Part of a small language model's weights: no biases in attention or MLP.
MLP neurons of a small language model. Each row is named by its layer, matrix (up: input weights) and neuron, and shows model dimensions 96-159. Each number is 200 + 20 x the weight over its row's rms, rounded and kept within 0 to 999.
Before each neuron's rows, "fires on" lists the tokens most often at its 100 highest values on Wikipedia text that the model never trained on. A number after a token or word is its count.

fires on: ":" 32, "." 19, " |" 10, "s" 7, "sa" 5
L5.up1260,181,213,231,183,215,215,228,185,197,188,230,214,181,233,217,188,202,195,176,189,208,246,204,198,236,188,191,207,182,195,227,210,162,181,216,218,198,214,179,193,172,194,200,194,185,203,187,239,245,173,191,226,198,203,157,219,219,223,207,197,170,191,210,193

fires on: "-" 21, " of" 19, " in" 9, " f" 9, "–" 8, " the" 6
L5.up866,188,214,162,185,209,232,177,189,143,210,215,203,189,229,213,252,193,179,216,214,194,188,172,202,174,240,244,188,208,210,221,225,215,204,207,188,200,204,173,233,130,238,193,182,199,193,201,210,208,173,202,227,224,210,211,216,229,249,203,211,175,183,206,205

fires on: "2" 20, "1" 14, "-" 11, " +" 8, " |" 7, "0" 4
L5.up941,219,213,191,202,196,216,182,165,200,181,199,217,194,169,202,186,168,166,160,208,224,216,192,200,193,192,209,196,190,212,179,193,207,184,189,187,231,183,200,200,218,211,195,188,159,195,193,210,174,209,191,194,185,188,189,197,196,232,242,210,178,182,247,194

fires on: "\n" 99
L6.up671,211,181,188,202,236,166,230,205,220,176,190,213,205,199,160,195,203,188,173,224,216,200,212,189,171,219,192,205,201,210,246,190,201,187,174,205,218,209,201,212,196,187,190,180,209,210,204,199,212,183,211,192,205,241,162,181,166,178,229,232,201,209,208,205

fires on: "e" 20, "E" 19, " re" 8, "re" 7
L6.up1052,205,232,186,173,206,194,174,202,149,185,181,216,177,176,223,193,199,194,205,169,198,208,218,186,198,173,231,188,198,196,198,204,184,185,246,217,185,172,174,233,205,198,225,211,210,170,202,183,207,211,209,201,212,205,203,176,178,211,195,208,186,193,261,215

fires on: " Sp" 15, " Sch" 14, "S" 14, " Sc" 13, "ch" 6, " kn" 4
L5.up1319,172,182,198,203,185,214,193,199,175,172,223,203,182,204,211,234,158,170,179,209,193,222,219,195,183,229,211,165,204,205,211,197,205,185,205,175,187,206,195,205,173,186,218,206,190,174,193,192,205,189,169,234,185,211,198,212,194,185,224,213,178,202,211,205

fires on: "," 30, "-" 21, " be" 4, " to" 4
L6.up1083,224,223,204,213,228,201,211,221,210,223,175,208,202,180,186,189,235,205,184,200,211,221,206,208,170,214,215,182,168,224,178,159,209,207,221,198,221,218,178,170,180,241,224,200,245,228,221,246,175,222,186,190,202,233,182,206,201,177,205,208,165,194,170,177

fires on: " I" 43, "I" 10, " " 8, "hi" 4, " and" 4
L6.up830,196,173,215,192,207,184,158,222,222,246,218,211,186,193,190,165,206,158,219,155,159,217,208,231,241,191,199,218,203,219,209,169,181,187,184,200,205,216,189,204,213,208,226,198,182,202,182,172,210,203,210,195,179,228,206,244,243,214,194,242,186,175,193,197

fires on: ":" 28, "ly" 7, " –" 7, " be" 6, " to" 6, "ro" 5
L5.up1279,197,205,168,182,244,207,210,219,204,202,188,212,215,180,191,170,189,193,176,171,186,228,201,213,186,190,223,187,179,194,172,221,225,206,193,188,208,199,215,189,186,240,198,198,204,203,181,212,237,153,207,216,193,206,175,229,223,187,202,189,181,191,200,176

fires on: "\n" 99
L6.up27,186,187,198,184,225,199,218,204,192,220,186,199,189,169,191,205,187,180,191,223,197,174,216,215,184,189,172,187,205,202,219,195,211,201,190,210,206,186,199,191,175,207,226,163,193,198,213,216,203,192,243,182,209,214,223,181,172,227,209,211,178,203,220,175

fires on: " |" 71, "---|---|---|---|" 9, "|---|---|---|" 7, "ma" 5, " Ma" 4
L5.up423,180,209,166,219,231,207,199,198,237,214,180,205,187,186,215,173,217,203,196,178,193,176,169,234,211,199,203,192,172,238,203,218,195,213,197,199,193,193,183,201,191,197,177,219,205,189,227,185,218,198,170,230,204,195,170,234,187,149,181,190,151,190,181,193

fires on: "\n" 33, " (" 11, " " 7, ":" 6, "3" 5
L6.up1359,220,213,190,221,221,194,209,197,181,207,210,212,192,192,231,182,220,205,174,203,200,162,222,181,204,233,177,154,190,202,197,218,227,195,154,214,215,220,192,215,200,175,181,157,223,190,201,209,187,170,197,177,191,196,217,184,204,221,204,178,151,210,201,181

fires on: "\n" 83, " at" 12
L6.up116,213,192,217,204,184,237,211,212,164,226,216,209,202,174,255,180,185,190,184,194,171,214,172,217,203,171,194,196,191,185,184,218,208,189,210,169,200,193,203,195,211,197,227,203,204,191,239,222,226,205,227,200,215,194,208,224,157,187,170,206,196,220,186,209

fires on: "s" 34, " Me" 11, " It" 6, "It" 5, "Plot" 4, "in" 4
L6.up82,202,193,210,200,187,175,157,186,200,171,241,219,164,201,189,209,201,197,206,230,193,172,214,238,176,223,210,224,176,230,202,223,213,194,172,189,175,210,186,212,204,220,231,184,188,191,196,173,220,184,184,208,200,214,186,204,247,229,202,211,202,215,176,160

fires on: " of" 25, " |" 16, " to" 9, " from" 8, "ch" 6, " a" 6
L6.up143,184,201,175,192,226,224,214,169,214,219,202,204,193,182,176,198,198,183,214,200,198,197,186,183,196,202,194,176,218,191,199,193,215,173,197,184,225,189,185,200,205,214,187,225,196,206,213,196,214,190,182,172,182,237,199,186,175,197,208,178,195,172,207,194

fires on: " the" 47, "." 32, " The" 6, " per" 5
L5.up1217,192,186,204,210,212,211,243,191,204,223,218,196,209,208,191,211,201,176,176,200,201,203,207,213,201,214,188,217,183,214,231,209,174,178,237,186,235,168,173,221,197,205,217,184,213,172,198,192,205,217,192,194,204,196,167,220,213,200,203,231,210,140,202,177

fires on: " |" 56, " " 11, " Railroad" 4
L6.up664,225,199,182,248,222,202,187,229,229,227,202,199,197,201,172,214,188,210,184,204,196,190,165,227,223,187,178,245,172,189,197,195,201,173,221,197,221,196,212,182,176,203,220,168,188,183,183,195,218,198,191,207,214,201,195,211,198,181,177,210,192,198,214,216

fires on: " and" 45, " |" 31, "N" 5
L6.up1342,191,178,183,236,206,205,213,193,209,218,205,206,207,205,221,191,182,185,209,188,199,206,192,173,217,235,193,192,210,181,200,191,199,189,207,204,190,187,186,196,175,217,175,230,176,183,201,206,223,170,187,194,193,252,144,192,222,238,241,209,183,214,215,200

fires on: " I" 15, " " 13, " N" 12, "n" 11, "N" 7, " they" 6
L5.up1241,192,191,181,193,185,205,200,190,213,234,192,210,216,186,216,185,169,170,210,155,208,197,187,197,222,216,199,171,193,211,208,179,209,197,250,172,220,174,226,178,202,197,232,198,210,224,203,187,231,200,216,185,188,176,191,231,212,201,185,193,200,173,198,209

fires on: " " 94, "–" 6
L6.up1036,209,184,185,206,243,177,181,233,196,173,211,202,204,184,167,211,168,218,177,215,202,221,187,197,177,180,216,186,215,212,230,205,219,197,189,199,214,220,171,175,180,226,207,211,214,187,195,192,177,200,195,225,228,190,211,197,185,226,162,201,183,173,236,202

fires on: " " 38, "–" 8, " |" 8, " U" 7, "0" 6
L6.up323,222,194,192,154,190,198,186,172,220,207,219,207,177,241,203,174,147,184,199,192,183,194,173,186,224,179,186,215,203,208,176,178,190,183,169,171,245,181,199,179,184,231,201,211,200,192,170,196,230,184,192,196,205,226,227,215,172,234,231,209,224,176,225,230

fires on: " |" 37, "1" 8, " A" 8, " " 7, " Fa" 7
L6.up81,155,184,209,220,154,221,190,197,205,194,183,218,179,224,211,212,184,184,192,202,174,175,171,203,225,185,192,195,200,208,217,235,184,202,225,238,203,191,193,192,178,200,203,254,178,217,188,193,226,205,219,218,183,217,156,188,167,195,217,170,226,207,220,166

fires on: " (" 31, ":" 15, "," 12, " " 11, ";" 4, "." 4
L5.up1420,186,211,240,242,215,199,235,204,191,182,207,198,210,172,223,232,182,221,221,209,225,235,199,168,178,197,230,230,236,193,212,184,200,208,205,188,243,214,224,184,234,219,224,197,196,206,188,180,161,171,202,166,192,204,179,203,178,224,234,199,202,170,187,187

fires on: " \"" 26, " (" 17, " [" 14, " " 12, "-" 7, " over" 6
L6.up264,184,227,233,193,208,200,238,193,232,231,177,205,212,196,207,204,208,224,203,206,202,190,210,205,198,179,177,198,202,221,231,166,204,224,191,198,210,196,208,163,221,184,217,204,193,190,181,188,188,201,191,188,219,206,227,186,196,243,208,211,210,195,215,257

fires on: "s" 40, "S" 33, " S" 17
L6.up1199,220,209,190,183,222,201,193,184,218,219,233,210,176,183,193,209,205,222,180,199,201,171,205,226,233,241,241,194,221,204,240,195,173,229,194,164,209,233,184,169,182,211,227,151,216,185,221,174,186,172,175,191,199,211,157,196,206,199,192,197,220,201,181,197

fires on: "." 70, " ===" 14, "\"." 6
L6.up429,196,201,217,206,243,186,244,200,188,221,234,218,219,216,176,203,197,191,173,202,211,211,201,178,172,149,218,179,161,202,226,195,216,185,210,197,219,184,168,227,196,186,194,177,201,182,208,181,228,248,200,180,182,209,174,165,181,150,185,216,202,184,180,214

fires on: " S" 82, " " 18
L6.up447,199,231,204,214,169,185,188,222,203,219,213,199,190,157,201,168,230,205,214,165,204,183,190,205,218,212,172,225,197,201,214,158,209,213,214,209,207,232,189,180,209,208,229,177,236,191,206,179,195,207,190,174,195,218,168,200,184,190,171,206,188,190,180,193

fires on: " " 41, "1" 13, "-" 8, "3" 5, "2" 5, "," 4
L5.up1381,196,219,209,175,184,203,214,191,196,173,252,218,227,203,163,222,166,178,203,210,186,173,212,195,183,201,194,181,183,214,216,198,185,202,189,173,206,177,160,186,177,203,213,170,212,197,193,186,190,232,196,191,216,203,199,223,215,193,192,212,220,192,222,200

fires on: " a" 26, "a" 14, " no" 11, "y" 6, " p" 5
L5.up1335,192,184,196,198,196,164,191,206,187,215,229,217,210,191,206,189,180,204,174,218,197,187,173,219,194,226,178,213,203,216,207,229,168,191,179,201,209,170,198,186,161,209,200,171,208,176,180,224,233,171,176,238,229,201,167,213,212,233,192,206,203,160,218,179

fires on: "-" 21, "'" 16, " \"" 9, " inter" 8, " dis" 5, " re" 4
L6.up94,221,211,169,217,187,208,207,192,242,202,183,211,216,213,171,209,180,207,189,209,201,191,213,185,208,246,195,229,188,207,177,204,214,191,177,182,180,170,222,204,198,182,193,199,203,164,184,188,186,257,198,191,217,200,202,172,196,197,207,187,232,186,179,242

fires on: "0" 19, " the" 19, " " 17, "1" 13, "7" 4, "2" 4
L6.up953,196,178,225,215,208,183,216,185,213,212,204,211,205,210,187,204,182,204,229,221,220,171,178,193,155,218,209,199,197,179,150,207,181,226,217,190,206,198,200,222,202,223,216,222,195,219,210,202,171,218,206,191,228,173,196,170,157,230,186,185,205,192,200,181

fires on: "1" 18, "0" 12, "8" 10, "2" 10
L6.up1240,195,171,221,212,236,178,212,205,238,203,208,214,194,211,188,210,181,204,201,198,178,206,212,247,174,186,245,165,180,226,200,236,215,204,203,176,187,209,195,237,201,185,182,202,217,182,223,188,206,176,163,244,192,226,194,188,156,193,194,230,222,203,218,197

fires on: "." 31, " " 23, "1" 12, ":" 8, "ris" 7, " of" 6
L5.up910,196,192,170,245,214,185,184,196,200,211,208,219,224,225,195,236,192,162,180,188,200,197,178,204,222,173,158,201,184,202,208,215,211,194,210,195,207,204,196,191,159,212,214,211,180,185,205,201,213,193,195,191,184,205,178,223,187,214,172,177,231,213,229,215

fires on: " the" 34, "2" 10, " December" 5, " |" 4, "7" 4, "for" 4
L5.up130,201,252,177,229,207,224,207,194,216,197,198,211,189,198,188,193,175,221,194,237,188,206,183,194,200,219,196,176,191,193,182,209,164,211,208,185,198,196,196,187,164,226,230,145,174,163,216,201,199,182,178,191,210,213,234,191,227,200,171,206,185,199,192,206

fires on: " " 41, "–" 36, "1" 4, "9" 4
L5.up823,215,199,210,213,201,196,213,177,194,218,208,203,190,195,193,190,174,165,185,235,216,187,186,198,196,232,229,193,169,214,186,191,203,210,188,218,178,196,183,232,221,179,235,174,187,185,195,185,196,208,209,184,236,225,191,230,200,194,184,205,199,178,230,187

fires on: " an" 17, "N" 10, " N" 8, " An" 8, "An" 7, "@" 5
L6.up637,201,187,217,200,164,183,189,226,188,192,211,212,193,221,186,187,154,180,212,202,223,200,190,200,242,197,176,211,223,234,203,210,179,171,205,186,228,204,197,193,189,181,179,202,200,227,204,204,233,186,179,178,210,178,170,219,196,210,176,208,173,188,207,233

fires on: "-" 57, "," 26, " |" 10, " " 5
L6.up387,205,209,205,195,201,224,175,187,195,190,217,206,209,192,220,180,206,217,215,195,223,222,178,164,200,221,197,190,191,201,212,190,174,213,182,205,233,231,193,205,210,235,217,213,170,200,217,193,169,198,209,213,198,213,213,182,172,212,190,207,193,195,171,210

fires on: "S" 29, "s" 26, " S" 15
L5.up81,159,206,178,229,196,203,166,217,207,226,211,209,186,216,204,241,178,176,157,211,183,192,192,248,217,206,240,193,213,213,182,213,216,188,241,215,194,198,192,216,199,200,209,179,198,181,229,219,225,211,180,201,227,208,208,209,195,180,189,252,184,196,219,161

fires on: " " 35, "\n" 11, ")" 5, "z" 5, "\")" 4, " (" 4
L5.up381,215,190,191,204,206,192,226,186,189,200,195,214,211,178,205,195,191,179,212,187,232,217,200,171,201,239,216,190,176,218,217,181,203,193,175,172,229,206,210,169,234,157,197,200,207,213,216,187,191,215,198,204,200,167,257,201,212,207,242,193,199,164,234,265

fires on: " " 31, "1" 21, "z" 8, "7" 7, "0" 7
L6.up1265,196,181,264,190,192,167,192,178,206,172,198,217,189,211,177,177,175,161,189,210,210,184,184,203,173,187,209,196,190,214,195,213,234,186,215,213,221,185,230,191,186,181,218,199,218,188,207,191,200,209,217,201,201,216,202,178,182,163,161,195,196,202,217,154

fires on: "1" 32, " de" 16, "0" 8, "7" 8, " " 7
L6.up75,218,197,218,212,168,195,223,212,147,184,211,211,213,204,198,187,209,199,179,184,189,118,203,206,186,232,186,187,189,208,187,210,170,195,214,195,235,156,203,183,163,188,179,228,170,205,178,194,223,218,207,218,224,214,170,204,200,225,183,210,193,200,218,213

fires on: " of" 33, "-" 19, " to" 8, " in" 8, " is" 8, " |" 7
L6.up229,204,201,209,226,203,210,218,226,193,196,221,217,182,164,209,222,201,228,228,184,220,222,180,191,219,165,222,229,233,214,194,180,182,172,237,190,244,223,204,223,232,223,202,212,205,173,195,205,172,202,200,223,168,217,210,197,206,196,210,180,163,173,192,212

fires on: " P" 34, " " 11, " p" 9, " Sp" 8, " |" 6, "p" 4
L6.up1450,191,198,192,209,225,235,164,221,176,200,186,208,217,240,214,203,170,211,211,191,226,183,176,207,200,219,184,158,188,223,205,228,231,198,163,194,204,171,205,219,177,208,192,180,182,216,216,190,206,200,171,202,221,203,191,206,191,233,210,212,188,189,232,217

fires on: " E" 54, "E" 24, "e" 13
L6.up1288,211,180,198,224,210,183,222,243,189,208,173,197,195,182,209,206,216,178,208,191,227,204,206,205,178,225,213,196,180,195,166,200,213,181,218,194,244,197,212,251,203,202,151,183,196,192,170,199,217,217,188,193,181,189,208,187,187,195,187,215,194,191,182,215

fires on: "'" 68, "sum" 5, "bit" 4
L6.up747,191,185,227,251,216,213,186,204,236,201,224,208,218,198,195,180,173,198,189,198,219,201,181,200,200,199,185,217,225,218,182,174,147,228,189,200,214,222,203,221,203,183,186,218,201,198,222,192,185,193,220,196,176,238,162,197,187,177,200,198,174,198,221,223

fires on: " ==" 29, "==" 29, " Ref" 6, "s" 5, " career" 4
L5.up144,193,155,183,234,182,174,218,213,183,192,202,206,237,201,212,208,194,155,194,151,184,183,192,237,208,220,223,216,156,178,208,239,239,211,233,191,185,162,185,210,205,189,204,181,193,174,203,205,231,182,198,232,190,216,170,206,169,165,228,213,156,177,228,191

fires on: "s" 26, "es" 14, "ers" 8, "ets" 7, "ions" 4, " tracks" 4
L5.up7,185,217,207,215,184,213,207,229,208,203,217,205,178,204,201,236,222,187,173,174,204,173,161,209,212,215,242,238,176,201,210,211,208,199,198,214,219,225,210,195,219,216,200,185,209,196,197,222,208,207,193,173,220,214,188,177,184,196,215,223,209,188,225,181

fires on: " A" 54, "A" 6, " votes" 5, "s" 4
L6.up1520,180,192,199,230,212,194,172,208,202,209,173,208,166,220,182,185,199,234,169,193,201,180,176,201,200,175,221,215,188,204,181,220,219,207,226,208,231,250,198,202,200,228,200,180,196,166,209,220,218,202,191,190,220,224,233,179,184,220,204,194,217,200,185,172

fires on: "'" 31, "-" 25, "–" 13, ":" 11, "," 5, "/" 4
L5.up849,198,205,227,195,213,235,234,220,191,199,222,212,204,226,182,202,192,180,170,173,225,235,190,191,195,184,218,227,220,197,207,211,211,179,209,197,228,180,201,239,205,254,214,206,165,167,170,184,220,189,200,186,179,203,203,181,170,211,153,213,214,162,200,192

fires on: " |" 55, "," 17, " in" 11, " on" 4, " to" 4
L6.up385,217,198,210,231,190,209,215,212,184,188,238,200,197,191,195,197,170,203,204,170,211,206,199,191,228,206,197,183,212,200,190,184,186,205,205,206,252,176,229,204,207,229,218,232,180,176,241,208,206,183,173,250,217,199,190,204,184,172,203,201,170,188,181,188

fires on: " " 46, "\n" 8, "s" 5, "–" 5
L6.up3,202,167,210,195,205,223,207,211,189,156,233,206,206,197,168,176,197,193,201,209,193,200,189,193,199,184,253,208,211,204,205,208,210,236,230,198,211,188,215,162,213,209,213,183,213,209,206,177,182,166,227,213,177,215,206,187,201,172,183,201,160,206,209,235

fires on: " an" 68, " San" 6, "al" 5
L6.up784,218,199,186,209,212,194,172,224,190,161,195,200,204,206,202,206,225,203,213,195,218,209,174,174,222,224,171,208,204,234,176,191,197,196,188,223,221,216,212,224,202,231,168,196,201,209,224,219,219,181,150,166,222,187,221,179,194,177,191,200,179,206,207,226

fires on: "V" 16, " of" 14, "0" 13, " at" 13, "9" 7, " " 7
L6.up266,211,190,210,206,208,211,215,160,194,197,209,213,211,215,184,197,191,199,205,209,197,177,181,193,212,173,194,186,209,206,188,186,243,184,176,214,189,153,229,198,205,174,199,204,182,175,188,216,212,227,200,180,198,179,229,183,168,192,223,167,216,166,220,196

fires on: "-" 29, "'" 14, "al" 11, "th" 9, "/" 6
L5.up161,213,177,210,248,214,218,227,199,216,176,192,208,195,215,180,173,165,220,185,230,183,167,199,165,194,186,202,197,190,212,200,196,201,142,179,208,202,169,211,201,191,224,188,206,189,145,228,191,183,199,194,222,220,195,210,198,184,234,224,211,210,166,197,215

fires on: "al" 21, "n" 19, " Al" 11, " at" 9, "en" 8, "an" 6
L5.up751,215,219,172,174,224,230,235,214,165,173,189,206,202,188,221,183,200,183,206,166,179,202,204,180,210,178,221,229,221,191,170,203,188,193,241,170,205,193,158,220,200,214,223,169,172,179,216,198,222,179,209,199,217,177,221,206,196,188,220,208,156,203,180,191

fires on: ";" 49, " was" 10, " |" 10, " August" 6, " is" 5, " From" 5
L5.up226,192,218,209,199,189,221,195,182,200,187,227,207,189,184,211,169,232,214,177,195,207,178,172,206,245,179,214,199,199,241,178,245,199,188,187,184,218,234,147,220,189,227,175,169,197,187,207,186,221,185,211,211,221,191,200,223,181,179,202,199,206,206,190,205

fires on: "." 21, "-" 19, "–" 13, "'" 11, "0" 11, " |" 8
L6.up1142,197,171,190,235,245,216,248,192,216,220,210,212,197,220,178,194,177,202,172,215,231,190,186,180,205,219,225,137,175,217,213,213,204,178,201,172,206,201,193,190,176,220,223,170,202,198,186,191,209,231,178,219,187,227,164,196,177,224,179,219,190,189,191,200

fires on: "." 83, ":" 9, ")." 4, " |" 4
L6.up1084,184,221,189,241,243,189,203,173,172,224,210,206,208,189,214,219,208,188,204,213,197,196,206,149,209,227,225,201,195,231,187,185,175,192,212,216,191,186,202,205,210,221,188,180,212,158,214,217,213,225,183,203,188,233,165,209,216,215,181,236,188,201,182,208

fires on: "0" 26, "2" 12, " pro" 7, "8" 6, "com" 5
L5.up826,180,182,183,210,227,203,227,194,202,229,197,213,199,180,219,183,215,199,211,229,191,216,219,207,199,186,207,176,167,193,200,199,219,197,195,175,230,216,203,202,156,182,197,152,165,213,170,212,205,172,198,190,203,168,218,180,191,224,221,192,192,187,216,206

fires on: " S" 24, "-" 23, "'" 15, " \"" 5
L6.up1060,233,189,164,213,178,216,172,196,192,215,213,214,188,195,200,185,191,162,199,201,194,186,202,203,188,217,223,204,210,186,200,222,214,190,171,173,227,208,179,191,192,197,210,174,208,161,177,186,224,180,186,181,203,187,184,177,170,215,200,198,189,172,209,173

fires on: " on" 27, " At" 10, " at" 8, " On" 8, "On" 8, " after" 6
L5.up821,205,211,160,193,164,208,198,246,191,201,213,214,195,189,151,191,220,218,165,195,229,212,197,217,210,201,182,195,213,230,227,196,208,196,157,193,164,198,176,214,165,200,224,190,210,230,216,185,209,246,193,191,190,205,191,186,201,182,177,193,202,196,178,186

fires on: "." 37, " the" 20, " was" 9, " to" 5
L5.up621,197,172,222,154,202,197,202,217,203,164,220,206,218,192,211,202,199,193,219,203,199,228,200,172,243,217,204,231,186,227,196,200,174,223,172,201,199,170,204,207,225,185,176,191,184,160,196,209,184,168,146,200,228,200,156,240,171,190,217,216,195,156,206,213

fires on: " E" 35, "E" 22, "e" 20, "ca" 6
L5.up1522,213,207,196,189,206,161,179,228,149,216,196,213,191,208,214,171,211,196,179,187,182,202,201,188,196,237,207,171,186,224,199,167,165,168,196,206,210,161,175,254,152,168,185,184,192,179,219,191,210,212,191,190,198,175,207,213,196,190,183,232,184,163,175,209

fires on: "\n" 34, " the" 18, " in" 10, " " 8, " of" 6
L5.up1236,217,191,219,218,210,201,202,154,215,232,207,191,189,184,192,206,184,220,196,168,205,199,177,190,228,178,195,208,204,239,235,199,197,120,189,194,223,182,182,241,195,218,200,221,208,174,203,192,213,244,208,216,192,206,188,239,195,214,193,191,191,197,243,216

fires on: " was" 36, "s" 14, " |" 4, "de" 4, " is" 4
L5.up1336,188,212,170,238,201,190,187,161,232,211,211,197,171,176,190,233,202,192,187,187,197,190,219,201,202,206,231,242,181,242,209,233,207,173,188,210,183,247,212,176,186,203,200,205,195,211,199,183,183,203,159,186,213,218,171,167,189,177,170,179,164,197,179,205

fires on: " to" 47, "ing" 9, "." 8, "h" 4, " in" 4
L6.up366,193,188,209,224,218,219,224,174,181,198,212,210,178,198,226,199,163,190,229,205,198,183,193,209,227,217,173,222,186,204,218,178,182,206,231,185,204,168,212,159,234,187,210,222,206,181,216,235,245,178,163,210,195,196,203,228,166,181,189,199,190,175,228,196

fires on: "," 26, " and" 20, " to" 11, " " 10, " with" 8, "age" 7
L5.up434,177,206,175,227,179,230,211,156,198,212,220,212,196,190,250,182,178,235,201,190,186,235,190,182,187,198,192,200,176,219,215,196,162,176,228,198,232,167,197,216,193,227,201,223,167,220,190,191,202,186,205,192,220,206,190,190,185,203,226,242,192,201,203,215

fires on: " as" 29, ":" 14, "." 12, " |" 5, " than" 5, "s" 5
L6.up1354,198,194,176,190,201,221,199,219,211,224,229,213,203,218,197,201,217,202,170,192,198,192,186,190,215,213,215,216,158,233,219,208,155,177,210,196,200,193,166,215,186,237,175,153,200,203,213,183,207,215,156,176,194,204,198,205,221,198,178,232,179,180,228,210

fires on: " re" 29, "'" 15, " Bra" 5, "sum" 4, " pre" 4
L6.up181,209,184,187,239,203,229,176,225,220,219,247,213,216,174,188,193,171,213,188,216,227,176,192,213,199,216,238,219,221,183,192,179,190,195,178,176,225,214,194,196,223,203,172,212,200,213,216,190,198,200,194,185,174,192,212,186,236,223,215,243,216,192,211,174

fires on: " no" 25, "al" 8, "de" 8, " a" 5, "e" 4, "1" 4
L5.up234,223,210,222,217,233,179,177,219,206,187,194,200,197,211,174,203,139,219,198,256,182,227,175,231,220,173,211,191,244,207,191,232,219,202,165,203,203,151,202,210,157,210,174,191,201,144,189,208,219,152,163,205,206,206,203,225,200,183,201,204,177,189,209,221

fires on: " re" 30, "-" 13, " a" 9, " in" 8, " an" 5, " during" 5
L5.up921,226,212,163,228,186,220,189,195,184,209,196,204,192,211,183,179,207,210,175,196,193,190,187,215,159,234,221,218,193,203,181,214,158,199,215,216,215,207,181,215,165,194,184,202,218,171,202,184,219,228,173,206,199,212,243,168,237,210,218,221,195,185,182,221

fires on: " P" 23, " p" 20, "ata" 7, "P" 7, "Psycho" 4
L6.up841,151,234,189,194,227,194,188,184,161,189,222,215,177,203,196,221,169,182,194,226,197,196,201,204,211,233,169,178,210,229,168,152,252,180,192,190,197,181,194,221,167,191,213,220,177,191,231,201,187,192,186,230,194,196,144,201,185,230,223,192,174,187,166,197

fires on: "\n" 26, " ex" 7, "com" 5, "According" 4, " Tal" 4, " (" 4
L5.up411,215,189,205,225,215,174,182,194,214,186,214,212,200,190,192,218,222,214,182,218,202,242,225,204,173,220,229,177,213,202,212,171,209,200,201,189,188,212,204,166,226,195,216,224,205,175,188,209,194,145,163,205,192,178,224,206,214,205,232,229,176,183,206,233

fires on: "s" 24, " In" 17, " in" 15, " To" 8, " By" 5, " by" 4
L6.up668,210,210,188,198,177,189,221,169,222,207,180,207,161,176,208,231,205,142,203,205,205,240,195,209,221,204,185,199,205,209,195,207,217,165,191,180,202,179,182,184,211,220,223,199,180,175,203,195,168,213,207,218,230,183,249,232,217,204,206,204,184,231,203,190

fires on: " " 36, "0" 23, "-" 17, "|" 5
L6.up339,228,202,212,223,207,200,205,195,177,203,201,196,166,194,211,183,198,199,196,206,191,178,199,185,219,231,206,174,207,213,212,177,206,191,207,200,233,186,219,201,173,211,202,187,180,196,188,197,172,232,207,174,174,201,197,185,208,174,236,198,178,210,221,172

fires on: " " 68, "2" 5, "9" 4, "7" 4
L6.up541,206,200,175,218,200,153,177,191,200,189,190,222,183,199,216,190,206,197,234,180,199,166,197,191,162,201,225,182,172,198,206,188,205,192,203,206,181,220,182,241,205,209,212,180,173,187,212,188,174,217,183,177,209,199,205,228,219,189,193,231,197,196,203,186

fires on: " in" 69, "-" 13, " from" 8, " by" 4
L5.up890,197,219,203,192,224,204,208,181,198,212,193,208,168,158,195,233,167,183,191,173,226,216,198,199,184,183,178,241,227,233,207,193,209,186,214,175,208,163,204,198,209,240,193,226,209,189,227,182,203,203,191,226,242,193,195,202,194,169,204,156,178,181,208,165

fires on: " S" 24, " B" 19, "ch" 9, " |" 6, "c" 5, " A" 4
L5.up840,189,217,175,206,167,220,189,207,177,222,212,213,193,220,187,169,205,190,203,213,213,191,133,202,235,206,174,182,211,205,222,207,187,179,214,197,191,163,206,204,184,233,194,196,184,207,200,194,217,178,192,198,210,210,200,212,221,187,209,190,162,200,216,205

fires on: " Le" 33, " La" 23, "-" 8, "'" 8, "ho" 7
L5.up1150,212,156,230,186,199,218,193,191,202,217,215,209,204,182,251,198,154,199,204,164,175,186,205,214,164,209,203,213,218,182,220,199,220,198,200,175,210,182,202,216,185,220,176,197,210,161,212,220,208,182,211,203,191,205,174,180,204,201,188,199,204,207,223,185

fires on: " for" 23, "2" 20, "4" 14, "-" 6, "0" 6, "f" 5
L6.up1236,212,201,203,234,214,225,233,173,189,237,214,209,186,201,189,184,181,216,192,254,216,204,213,204,175,200,220,171,190,200,163,234,156,182,178,212,194,164,211,233,189,193,181,147,195,183,201,217,234,173,166,184,201,194,208,194,191,224,243,220,217,216,190,214